python train.py --n_layer=15 --n_head=8 --activation="gelu" --norm="layernorm" --qk_norm=false --bias="all" --parallel_block=false --warmup_steps=200 --decay_shape="linear" --dataset="wikipedia_en"
MLP neurons of a small language model. Each row is named by its layer, matrix (up: input weights) and neuron, and shows model dimensions 48-111. Each number is 200 + 30 x the weight over its row's rms, rounded and kept within 0 to 999.
Before each neuron's rows, "fires on" lists the tokens most often at its 100 highest values on Wikipedia text that the model never trained on; "fires after" lists the tokens most often just before its 100 highest values on Wikipedia text that the model never trained on.

fires on: "y", "ation", "d", "um", "ations"
fires after: " S", "s", "or", "l", " L"
L2.up200,219,201,265,168,193,227,234,203,191,212,160,182,202,177,234,194,206,209,155,257,198,186,233,201,192,176,127,194,228,216,179,253,211,222,214,205,179,192,184,252,165,199,233,245,201,190,217,143,203,191,248,185,164,196,231,210,168,224,185,211,136,189,204,237

fires on: "\n", " ", " ca", "{"
fires after: " |", " ", "s"
L12.up1016,262,182,187,203,198,208,214,192,230,190,164,226,210,140,206,191,172,156,247,176,160,198,176,272,153,213,239,201,220,197,227,194,200,200,214,205,218,172,259,193,136,224,204,245,228,176,252,145,176,146,219,184,253,221,209,166,128,199,239,152,228,166,207,200

fires on: "er", "u", "hi", "i", "va", "z"
fires after: " T", "T", "z", "it", " in", "t"
L2.up349,184,205,224,195,207,243,214,204,187,184,206,189,242,178,177,232,225,217,195,187,111,174,194,173,165,191,220,209,232,188,215,186,187,214,196,229,173,200,229,264,166,185,189,221,201,174,243,228,195,220,190,178,203,233,195,156,206,184,175,227,165,234,166,199

fires on: "s", "o", "or", "a", "e", "r"
fires after: "s", " St", "R", " st", "B", "L"
L4.up208,206,206,203,218,198,195,223,189,217,194,164,211,207,152,177,184,230,177,232,151,209,207,192,271,196,184,268,197,174,184,196,233,251,198,200,224,204,153,220,202,215,229,178,212,207,153,176,214,144,178,199,165,230,162,221,202,267,170,241,237,167,218,232,198

fires on: "se", "f", "y", "e", "l"
fires after: "n", "s", "al", "an", " A", " R"
L3.up923,208,213,189,216,234,178,160,220,186,197,167,199,192,203,197,202,195,233,208,228,184,200,190,186,192,171,156,151,240,189,207,223,218,156,160,177,162,173,208,199,210,218,125,154,222,223,217,188,216,217,228,178,195,197,242,186,156,188,232,267,231,185,232,207

fires on: ":", "|", "-", "\n", " |"
fires after: "\n", "\"", "A", ")"
L3.up492,194,187,214,225,209,180,133,241,137,103,196,237,196,207,209,232,200,184,154,221,233,227,214,257,196,188,204,233,206,243,222,227,173,252,161,190,266,152,216,180,224,176,198,190,196,238,212,175,157,241,210,225,220,145,197,188,176,168,198,229,180,192,201,203

fires on: " ", "•", "-"
fires after: "\n", "-", " "
L3.up282,210,223,173,249,187,175,172,189,199,265,236,218,202,171,224,187,247,159,174,200,274,184,177,235,206,166,167,218,220,163,183,152,181,246,221,218,226,231,194,153,255,229,189,195,187,194,193,195,183,199,192,232,219,261,223,142,204,150,209,175,226,191,234,240

fires on: "\n", " this", "st", ")", "il", " This"
fires after: "\n", ".", "va", " lo", " Lo", " In"
L2.up245,129,249,166,202,197,184,178,186,170,216,235,188,177,220,194,166,177,215,223,209,210,153,218,175,215,180,247,178,206,228,182,214,210,184,176,165,211,254,200,190,208,156,199,114,175,224,180,212,195,170,179,168,189,188,215,238,124,196,259,169,208,137,236,261

fires on: "ne", "y", "d", "en", "e", "de"
fires after: " ", "n", "°", "au", "on", "i"
L3.up112,175,199,175,243,204,211,179,226,236,163,215,270,212,193,229,139,210,205,177,193,241,186,207,187,138,199,209,107,171,205,194,161,137,174,203,170,231,190,204,202,179,204,268,203,191,183,234,153,189,197,190,206,162,157,161,182,191,259,186,151,229,204,201,234

fires on: " of", ",", "ve", "v", "y", "s"
fires after: "on", "'", " mo", "b", " head"
L3.up992,227,167,209,177,199,200,206,198,193,244,197,246,188,245,229,274,166,198,213,223,179,197,193,211,189,203,138,226,215,187,204,207,229,171,183,226,229,260,213,124,213,205,214,175,225,195,230,200,256,207,228,217,189,193,167,147,250,193,225,181,211,174,232,174

fires on: "N", "d", "E", "at", ":", " "
fires after: "°", " Ab", "N", "ite", "par", " "
L3.up553,242,189,178,180,156,190,203,169,203,178,218,260,191,203,187,185,188,198,197,176,248,220,222,202,206,221,187,159,204,147,172,199,194,242,181,155,151,166,235,181,223,178,193,274,194,182,194,114,200,206,228,244,118,182,189,184,211,193,204,227,160,228,215,235

fires on: "as", "le", "ri", ".", "w", "s"
fires after: " F", "th", " cl", "f", " No", " f"
L2.up506,153,213,182,263,224,166,216,163,170,172,186,185,260,202,216,198,167,213,247,174,263,214,176,152,166,218,244,179,211,237,188,213,247,172,235,168,239,180,276,195,186,231,264,233,220,176,194,153,186,226,185,218,165,139,231,213,202,223,188,177,224,133,223,208

fires on: "us", ".", "la", "al", "i"
fires after: "s", "u", "um", "S", "im", "en"
L2.up921,230,192,203,226,183,247,194,181,154,172,151,195,195,193,151,214,235,225,266,229,180,225,205,156,186,244,243,184,160,219,148,224,156,176,235,176,218,149,192,187,241,239,184,189,136,211,220,163,227,205,241,192,168,217,169,190,218,231,187,168,233,224,185,191

fires on: "\n", "==", ".", " =="
fires after: ".", "s"
L5.up256,202,208,209,186,186,156,170,205,179,162,236,193,196,288,222,206,228,193,164,240,233,177,242,164,246,172,211,227,171,238,171,254,180,270,181,180,176,200,183,227,192,212,199,184,215,229,220,204,153,162,234,177,154,159,196,256,227,162,188,226,213,173,211,192

fires on: "in", "re", "m", "n"
fires after: " the", " with", " F", " a", " cl", " h"
L2.up844,222,188,180,210,244,213,205,204,192,206,179,236,241,221,188,214,218,198,209,211,148,231,175,225,166,173,208,188,184,207,207,233,258,208,184,231,212,258,254,212,197,217,188,222,229,181,192,167,170,220,218,229,222,224,242,259,202,204,177,177,242,135,213,231

fires on: "\n", "y", "er", "i", " Ya", "ie"
fires after: "\n", " R", " L", " G", "um", " J"
L2.up930,240,248,192,258,206,193,148,242,155,216,207,192,191,137,194,180,157,233,176,270,191,156,175,194,228,218,185,176,252,227,201,220,181,206,196,221,218,241,217,173,197,177,193,214,173,205,193,171,246,182,216,141,201,202,167,277,201,228,211,175,167,188,177,227

fires on: "\n", "==", " =="
fires after: ".", "s"
L5.up952,220,202,174,159,249,180,203,215,146,178,233,210,192,218,196,183,180,211,190,176,193,186,262,213,201,142,270,238,152,176,171,259,260,188,174,163,215,121,209,256,200,247,198,252,228,217,185,133,219,218,181,238,178,215,187,212,167,167,209,207,173,176,213,196

fires on: "s", " S", "°", "n"
fires after: " ", "g", "-"
L10.up234,143,211,173,245,170,238,215,255,120,198,175,215,179,155,180,206,180,211,164,235,166,199,206,154,193,184,236,203,197,196,185,243,221,239,199,141,220,236,236,200,271,221,242,236,200,190,211,168,223,191,199,196,167,193,238,206,157,213,159,205,173,185,216,183

fires on: "il", "lu", "an", "amp", "han", "pen"
fires after: " Ch", " K", " b", " ch", "k", " B"
L4.up892,159,224,169,180,186,179,183,165,207,155,277,199,190,184,222,208,165,207,158,140,180,215,234,186,194,220,216,202,187,208,276,210,201,204,200,189,266,230,197,188,217,200,183,219,217,230,180,182,178,187,172,220,200,186,117,163,233,190,170,218,198,247,201,210

fires on: "u", "an", "op", "ro", "ra", "il"
fires after: "it", "t", "ter", " Me", "ic", "ur"
L3.up154,135,248,202,185,188,188,214,173,187,214,209,191,188,293,177,271,217,178,200,165,225,198,170,199,176,218,193,198,214,221,206,240,200,171,214,196,162,256,213,191,215,188,237,162,195,270,203,124,213,193,203,192,175,268,202,206,207,144,199,159,226,196,244,198

fires on: "\n", "=="
fires after: ".", "s"
L4.up665,181,237,177,159,220,174,142,235,141,182,165,199,241,232,170,222,232,196,177,188,180,203,216,268,209,145,183,256,168,192,182,255,222,220,169,171,216,200,193,234,193,228,172,215,267,234,223,185,165,210,179,232,228,195,217,213,194,177,142,190,179,164,207,175

fires on: "er", "\n", "r", "–", "=", "ie"
fires after: "\n", "ed", " F"
L2.up410,213,232,202,187,224,179,170,217,169,189,202,218,189,166,234,206,235,217,210,200,208,157,169,161,189,170,215,150,209,197,177,198,244,296,187,224,193,204,188,233,203,211,173,197,199,170,229,200,230,177,185,221,200,187,159,239,187,225,246,242,175,228,183,177

fires on: "\n", "s", ".", "ly", "==", "lin"
fires after: ".", ")", " car", "b"
L4.up690,216,196,189,185,221,176,163,219,188,165,222,202,183,221,186,207,210,196,169,164,175,177,217,163,153,137,186,229,179,203,203,238,224,219,151,202,247,144,248,204,201,218,174,231,198,182,242,186,152,210,203,210,211,186,193,232,182,176,159,163,194,178,196,156

fires on: "\n"
fires after: " |", "s"
L10.up381,206,177,204,209,217,176,187,141,216,153,229,225,249,193,207,226,98,208,149,202,155,243,204,184,199,242,176,237,228,217,218,183,155,177,191,204,175,209,253,242,193,221,201,220,185,203,223,191,147,215,202,172,235,134,190,186,171,204,204,154,194,153,160,205

fires on: "s", "op", " Country", "ce", "ure"
fires after: "s", " Bu", " P", " Re", "-", "as"
L2.up88,245,229,203,242,171,201,174,165,194,225,218,188,274,178,203,173,224,205,158,228,189,175,217,195,193,219,213,233,220,182,230,232,191,155,160,183,198,210,209,246,188,150,193,192,206,204,173,193,202,219,190,249,219,216,205,218,193,273,192,178,172,154,161,215

fires on: "mit", "ar", "o", " De", "ff", "spect"
fires after: "li", " re", "L", " A", " Li", "-"
L2.up42,158,224,204,267,277,224,188,160,176,183,166,176,222,177,178,230,168,210,189,255,155,209,239,162,191,198,215,124,176,189,251,199,177,237,205,229,216,208,191,202,190,198,165,214,197,219,219,208,167,236,161,179,195,207,231,150,244,188,209,188,212,207,230,187

fires on: "pt", "i", "d", "n", "le", "ne"
fires after: "al", "an", " Ca", "per", " ca"
L3.up804,159,156,187,257,191,181,221,254,224,193,160,252,168,216,254,196,249,182,184,261,199,221,180,125,157,213,200,165,193,248,196,156,190,210,255,213,157,218,238,216,208,222,233,222,213,177,211,175,183,202,203,232,212,158,213,189,200,150,187,199,181,215,241,222

fires on: " not", "ot", "d", "t", "li", "leg"
fires after: " V", " did", "'", "il", "al", " Al"
L4.up281,199,253,195,198,173,212,213,174,199,137,213,188,217,190,178,218,231,244,181,193,193,164,219,233,205,276,195,172,238,201,242,228,179,266,234,265,206,192,221,189,253,186,199,231,227,255,161,168,160,249,195,170,203,270,239,170,197,154,209,185,200,176,176,195

fires on: "\n", " ", "-", "c"
fires after: "\n", "-", "|", "re"
L3.up954,218,209,203,204,197,183,160,205,227,215,246,195,219,154,133,273,220,224,163,193,180,165,136,203,255,191,230,199,229,237,125,242,188,194,208,190,196,209,282,192,196,197,177,214,166,216,226,202,216,153,255,191,226,174,239,142,198,164,201,223,224,231,249,206

fires on: "\n", "=", "k"
fires after: "\n", "s"
L3.up949,204,205,156,205,187,186,193,211,154,206,242,169,171,212,169,196,184,204,226,171,179,170,211,196,252,161,202,235,202,239,103,187,208,267,173,195,204,175,199,203,255,291,200,210,144,209,232,174,194,215,244,151,148,122,200,184,185,202,223,190,223,206,208,223

fires on: " which", " who", " to", "ho", " in"
fires after: ",", "mp", " due", "ed", " order"
L4.up414,154,212,196,296,220,214,197,183,238,202,182,163,239,269,153,114,210,182,213,210,222,266,200,173,181,204,188,181,191,254,151,171,181,211,237,226,181,220,183,173,233,232,153,184,183,205,149,221,232,192,177,220,199,190,203,207,117,236,125,166,201,226,177,189

fires on: "\n", "f"
fires after: "\n", "===", ":", " Re", "94"
L12.up930,213,179,208,186,219,185,201,160,223,255,163,216,242,215,193,199,179,202,182,200,180,191,225,223,211,140,177,243,217,183,178,194,221,216,214,203,232,195,238,201,245,183,167,190,225,207,241,194,213,203,230,216,216,198,149,170,187,196,178,223,193,208,158,245

fires on: "at", "-", "u", "t", "ar", "r"
fires after: " form", "li", "it", "---|---|---|---|", "-", "cur"
L3.up270,215,158,210,179,199,203,243,242,193,182,212,177,194,189,186,154,143,242,216,193,235,192,184,219,175,199,171,213,169,218,192,228,210,197,266,151,172,184,196,160,184,211,193,219,227,178,233,216,199,189,210,193,194,190,205,249,189,180,238,206,235,143,190,220

fires on: "d", "ul", ":", "gan", "ed"
fires after: " Ab", " Mi", "d", "de", " Bra", "ma"
L2.up876,215,179,174,200,201,201,173,160,208,136,187,188,193,230,197,202,268,229,191,191,200,152,162,198,266,176,221,194,272,201,218,197,163,197,149,154,196,179,210,182,231,145,230,239,205,213,156,159,257,171,224,221,200,206,186,195,200,156,169,160,206,203,198,215

fires on: "ing", "e", "ar", "al", "s", "ic"
fires after: "s", "it", "c", " tr", " St", " record"
L5.up550,204,224,274,221,205,191,193,216,214,203,187,205,168,189,141,240,207,177,206,182,236,201,168,253,172,143,236,144,181,201,179,216,255,128,202,199,210,176,176,192,200,219,230,208,173,219,191,161,177,228,150,139,285,158,229,250,216,224,218,255,206,221,179,189

fires on: "s", "ak", "as", "a", ".", "self"
fires after: "ro", "re", " it", " he", " 1"
L3.up732,195,200,204,208,204,208,185,168,208,156,245,165,178,189,173,145,163,213,216,193,178,236,218,226,187,182,242,163,188,198,210,208,236,189,227,206,154,156,172,195,231,201,226,168,205,257,181,265,186,205,213,130,191,218,166,197,158,192,187,194,195,225,224,200

fires on: "duc", "vi", "ri", "gra"
fires after: " pro", " w", "di", " Pro", "ro", " con"
L2.up710,165,257,199,149,231,128,212,236,145,173,169,213,177,199,205,192,226,210,199,197,197,191,156,182,223,217,256,204,193,218,152,270,174,162,206,237,239,253,193,221,189,150,181,245,189,205,182,196,227,220,240,241,216,170,231,174,158,153,170,224,205,232,226,200

fires on: "us", "ic", "ad", "I", "gue"
fires after: "s", "en", "R", "st", "c"
L2.up377,163,232,205,264,187,202,220,200,162,137,268,220,258,190,231,169,183,220,160,226,158,218,236,231,203,229,196,155,191,154,216,229,173,107,214,223,154,231,194,208,242,213,142,146,227,166,182,176,201,156,248,167,219,210,218,184,229,209,228,192,194,234,190,234

fires on: "\n", "==", " Total", "b", "il"
fires after: ".", "\n", "|", " We", " Ra"
L3.up595,196,180,162,185,236,199,200,223,211,223,223,162,185,197,210,231,237,210,205,186,155,213,215,234,189,174,197,195,154,171,149,207,204,221,216,179,240,197,189,194,244,182,163,170,206,133,232,133,215,194,182,190,190,134,220,172,193,167,184,178,168,176,207,221

fires on: "k", "t", "y", "l", ":", "ing"
fires after: "par", "or", "ite", "ir", "ar"
L3.up374,206,213,192,134,226,221,216,187,188,211,185,212,236,207,190,189,262,191,232,160,197,181,211,222,192,199,173,162,178,215,184,177,271,180,207,207,141,174,232,200,201,182,187,233,170,166,207,232,204,167,210,210,211,220,207,230,240,133,225,178,245,177,217,214

fires on: "s", "p", "ca", "g", "b"
fires after: "s", "ve", " Lu", "re", " Le", " as"
L4.up800,189,234,182,203,177,265,206,206,184,158,217,161,223,199,223,187,145,237,165,168,255,196,239,220,219,139,166,193,231,186,194,221,182,236,185,228,207,234,191,286,203,198,220,198,224,220,198,192,191,183,181,202,169,180,200,205,225,223,223,145,216,190,205,186

fires on: "en", "s", "cent", "ent", "ven"
fires after: "ba", " c", " ", " T", "ci"
L2.up296,228,223,195,129,228,231,164,129,186,248,142,207,149,182,199,236,139,193,229,210,174,211,147,153,247,162,196,181,205,182,162,181,187,173,195,193,205,228,265,197,201,200,181,236,205,224,199,174,223,264,194,207,214,193,249,172,200,180,228,199,219,224,190,234

fires on: "ri", "est", "r", "st", "or", " or"
fires after: " F", " f", "f", "ve", " inter", "s"
L4.up890,146,269,170,207,137,243,236,183,217,174,259,218,196,194,198,224,227,224,231,197,213,208,221,165,243,193,168,239,188,221,225,214,149,153,239,187,205,183,187,208,232,227,195,188,200,249,187,189,184,208,198,127,233,235,230,207,172,176,169,269,197,225,162,196

fires on: "en", "et", "ar", "-", "ri", "av"
fires after: " P", "\n", " p", "P", " N", " c"
L2.up806,171,168,216,232,241,196,207,153,192,271,157,228,204,203,256,183,236,172,209,162,162,157,227,180,194,207,157,211,204,128,187,228,207,154,172,198,225,282,248,226,151,185,187,243,150,235,225,205,197,245,161,222,199,224,160,130,223,144,200,210,141,232,227,274

fires on: "s", " S", "p"
fires after: " ", " |", "ba"
L4.up444,137,164,175,234,152,167,157,221,183,162,165,233,160,111,178,235,236,185,229,243,180,229,210,213,151,186,223,155,200,226,254,180,202,265,239,207,217,240,201,178,213,176,228,269,231,204,246,221,183,154,187,216,226,209,230,237,226,215,193,189,221,142,225,176

fires on: "\n", "==", " =="
fires after: ".", "s"
L5.up927,209,242,170,165,245,166,183,234,158,153,220,220,237,209,210,248,243,167,185,243,203,209,203,250,132,146,195,235,169,203,177,242,174,189,197,190,238,139,230,231,253,233,224,227,242,224,204,195,214,168,224,237,208,159,202,202,151,155,167,161,199,202,197,189

fires on: "n", "it", "d", "w", "u", "b"
fires after: "d", "er", "p", "ver", "st", "ad"
L4.up87,147,160,201,174,193,211,198,185,209,231,263,205,188,230,199,233,179,222,219,169,204,206,240,227,180,251,185,183,256,209,239,187,155,194,223,158,221,181,261,181,234,225,179,187,178,183,293,196,236,195,190,206,165,214,186,225,184,222,156,174,205,233,277,262

fires on: "i", "la", "el", "ar", "ttle"
fires after: "ba", "ra", "la", "at", " Ba"
L5.up250,188,193,155,191,228,202,193,251,154,201,217,158,211,233,256,200,199,183,208,208,201,158,205,225,173,218,177,189,211,193,185,218,174,216,220,211,166,213,151,200,224,186,210,219,199,225,223,216,144,221,208,168,180,198,227,236,216,220,203,229,152,199,169,194

fires on: "s", "as", "u"
fires after: "ro", "le", "ba", " me", "re", "it"
L3.up226,220,166,226,177,172,190,141,190,178,214,241,156,203,226,115,183,194,177,178,193,161,229,203,193,163,233,213,203,228,179,243,226,182,177,187,169,179,202,217,216,224,221,236,212,231,192,219,262,173,207,192,175,142,163,197,211,224,195,206,175,218,185,289,218

fires on: "\n", ";", "=="
fires after: ".", "s"
L4.up22,209,209,134,234,199,153,180,191,203,214,162,199,175,207,154,210,238,196,166,176,164,193,249,183,178,188,128,207,222,184,172,247,219,247,173,192,206,178,174,159,184,202,214,154,222,212,184,161,147,201,207,160,227,214,192,198,203,191,200,189,251,202,208,202

fires on: "se", "f", "y", "ul", "s", "an"
fires after: " Ca", "ul", "s", " G", " Ha", "vol"
L2.up975,206,212,256,222,192,196,138,186,209,187,180,192,237,183,240,176,193,215,228,217,146,154,182,226,206,198,181,175,264,168,192,288,210,216,119,168,170,191,222,218,186,200,163,237,225,240,152,267,180,176,156,209,244,216,224,213,216,164,148,210,190,250,254,226

fires on: "us", "ur", "or", "har", "er", "vi"
fires after: " ", " con", " V", "ne"
L2.up959,228,175,224,218,150,247,230,178,127,194,239,200,177,224,219,171,182,185,190,256,200,203,196,218,209,281,215,206,239,215,205,207,226,213,174,165,157,252,163,167,217,221,206,148,188,173,152,171,170,215,175,200,246,113,188,241,206,180,164,183,171,203,201,201

fires on: "\n"
fires after: ")", " |", "),", "o"
L6.up983,214,227,206,213,228,216,229,151,251,207,201,201,242,230,266,191,173,177,137,199,184,238,179,234,189,198,202,195,261,214,175,199,150,160,255,167,167,163,193,210,201,190,216,201,236,206,202,225,110,213,199,148,193,195,163,198,228,193,179,168,270,250,145,222

fires on: " ", " is", " a", "ed", " an"
fires after: "\n", " is", ")", ",", "ed", "rect"
L4.up799,202,200,212,223,175,251,213,208,186,263,237,172,204,216,232,197,188,141,167,216,221,140,181,210,202,208,202,206,178,198,229,249,243,225,217,229,233,223,182,157,237,194,194,235,179,174,197,239,189,194,178,237,230,248,226,264,183,191,221,120,241,158,208,235

fires on: "or", " Total", "ide", "-", "ic"
fires after: "w", "|", " w", " W", "\n", " p"
L2.up1015,194,255,140,173,195,214,174,204,181,203,253,175,187,239,194,236,237,251,212,243,237,185,180,187,211,185,187,260,155,172,232,221,211,214,199,201,185,165,240,197,217,220,148,180,180,265,217,187,225,157,162,172,224,187,158,219,147,173,173,213,210,202,168,217

fires on: "-", "e", "me", "ce", "le"
fires after: "\n", " met", " P", " Na", " p"
L2.up555,186,183,172,244,233,171,189,165,269,235,240,235,235,185,136,179,258,271,189,192,206,183,199,182,163,187,182,241,198,134,178,183,202,181,182,209,186,223,218,213,120,280,174,205,154,174,187,182,182,249,176,183,169,234,204,243,193,184,207,220,241,251,152,271

fires on: "il", "th", "ir", "n", " up"
fires after: "ra", " Ra", "le", " Cha", "y", "ir"
L2.up795,177,169,207,218,229,230,193,214,217,252,211,197,227,247,167,146,235,237,215,229,178,250,212,244,194,170,230,202,303,225,187,187,225,187,209,211,216,174,228,147,190,197,198,175,230,192,196,255,189,228,217,211,230,180,208,179,167,231,226,189,194,176,234,185

fires on: "\n"
fires after: "."
L4.up729,196,267,204,226,241,186,126,212,189,169,226,215,220,180,147,202,184,197,169,185,202,195,248,257,219,217,166,228,204,191,144,196,194,248,178,214,221,178,192,169,249,195,242,213,225,219,180,164,157,172,208,209,185,200,224,182,188,204,156,193,190,222,232,213

fires on: "A", ".", "ch", "I", "U"
fires after: "S", "B", "C", "M", "mer", "D"
L2.up75,233,214,180,141,177,155,206,214,186,173,178,220,221,184,280,259,187,236,192,195,172,202,225,240,226,203,271,179,205,251,203,185,184,211,217,229,157,156,181,192,207,232,181,243,207,190,189,137,221,189,187,180,216,211,194,158,211,170,212,267,229,190,187,186

fires on: "al", "-", "if", "\n", "ish", "ak"
fires after: "\n", " qu", "in", "al", " |", "---|---|---|---|"
L3.up138,178,159,192,172,259,180,201,169,199,219,207,215,208,203,172,185,229,190,173,204,192,122,174,208,228,217,232,200,204,181,166,226,173,200,196,183,218,192,253,209,218,174,172,200,190,245,208,166,219,153,201,173,192,217,194,173,240,208,225,204,170,234,190,219

fires on: "d", "ro", "t", "v", "k", "n"
fires after: "app", " Re", " Ab", " No", "g"
L3.up187,176,211,203,228,211,130,234,215,200,163,182,139,207,177,218,241,212,235,172,227,207,249,227,180,202,208,160,173,244,158,189,226,230,215,236,208,228,139,229,194,169,211,226,206,214,156,138,213,170,212,201,153,210,190,259,206,236,246,271,241,221,272,210,176

fires on: "\n", " in", " I"
fires after: "\n", " to"
L7.up838,210,165,207,200,245,209,182,192,214,188,159,202,211,185,208,195,151,257,199,239,177,232,176,253,215,221,190,219,256,224,195,273,219,209,196,154,278,131,204,163,218,203,168,187,164,194,194,212,110,194,208,240,216,172,162,169,226,216,218,170,201,155,187,220

fires on: "\n", " ", "."
fires after: "\n", "==", " ==", "er", "r"
L3.up677,152,233,179,256,208,224,170,228,216,188,193,158,171,157,193,189,178,189,134,191,211,235,238,187,185,178,176,244,205,213,186,179,209,164,244,144,218,184,220,170,199,195,203,268,200,241,211,198,266,191,231,157,238,198,211,222,212,208,240,191,163,188,176,245

fires on: "duc", "as", "il", "al"
fires after: " pro", " Pro", "s", " comp", "ro", "re"
L10.up574,219,204,195,169,197,199,157,192,186,257,180,241,151,197,155,240,215,224,204,174,200,226,170,234,189,247,242,194,219,200,178,176,230,200,210,215,225,175,236,248,222,208,185,218,274,188,212,197,161,234,180,159,221,188,205,211,231,175,187,194,232,217,236,233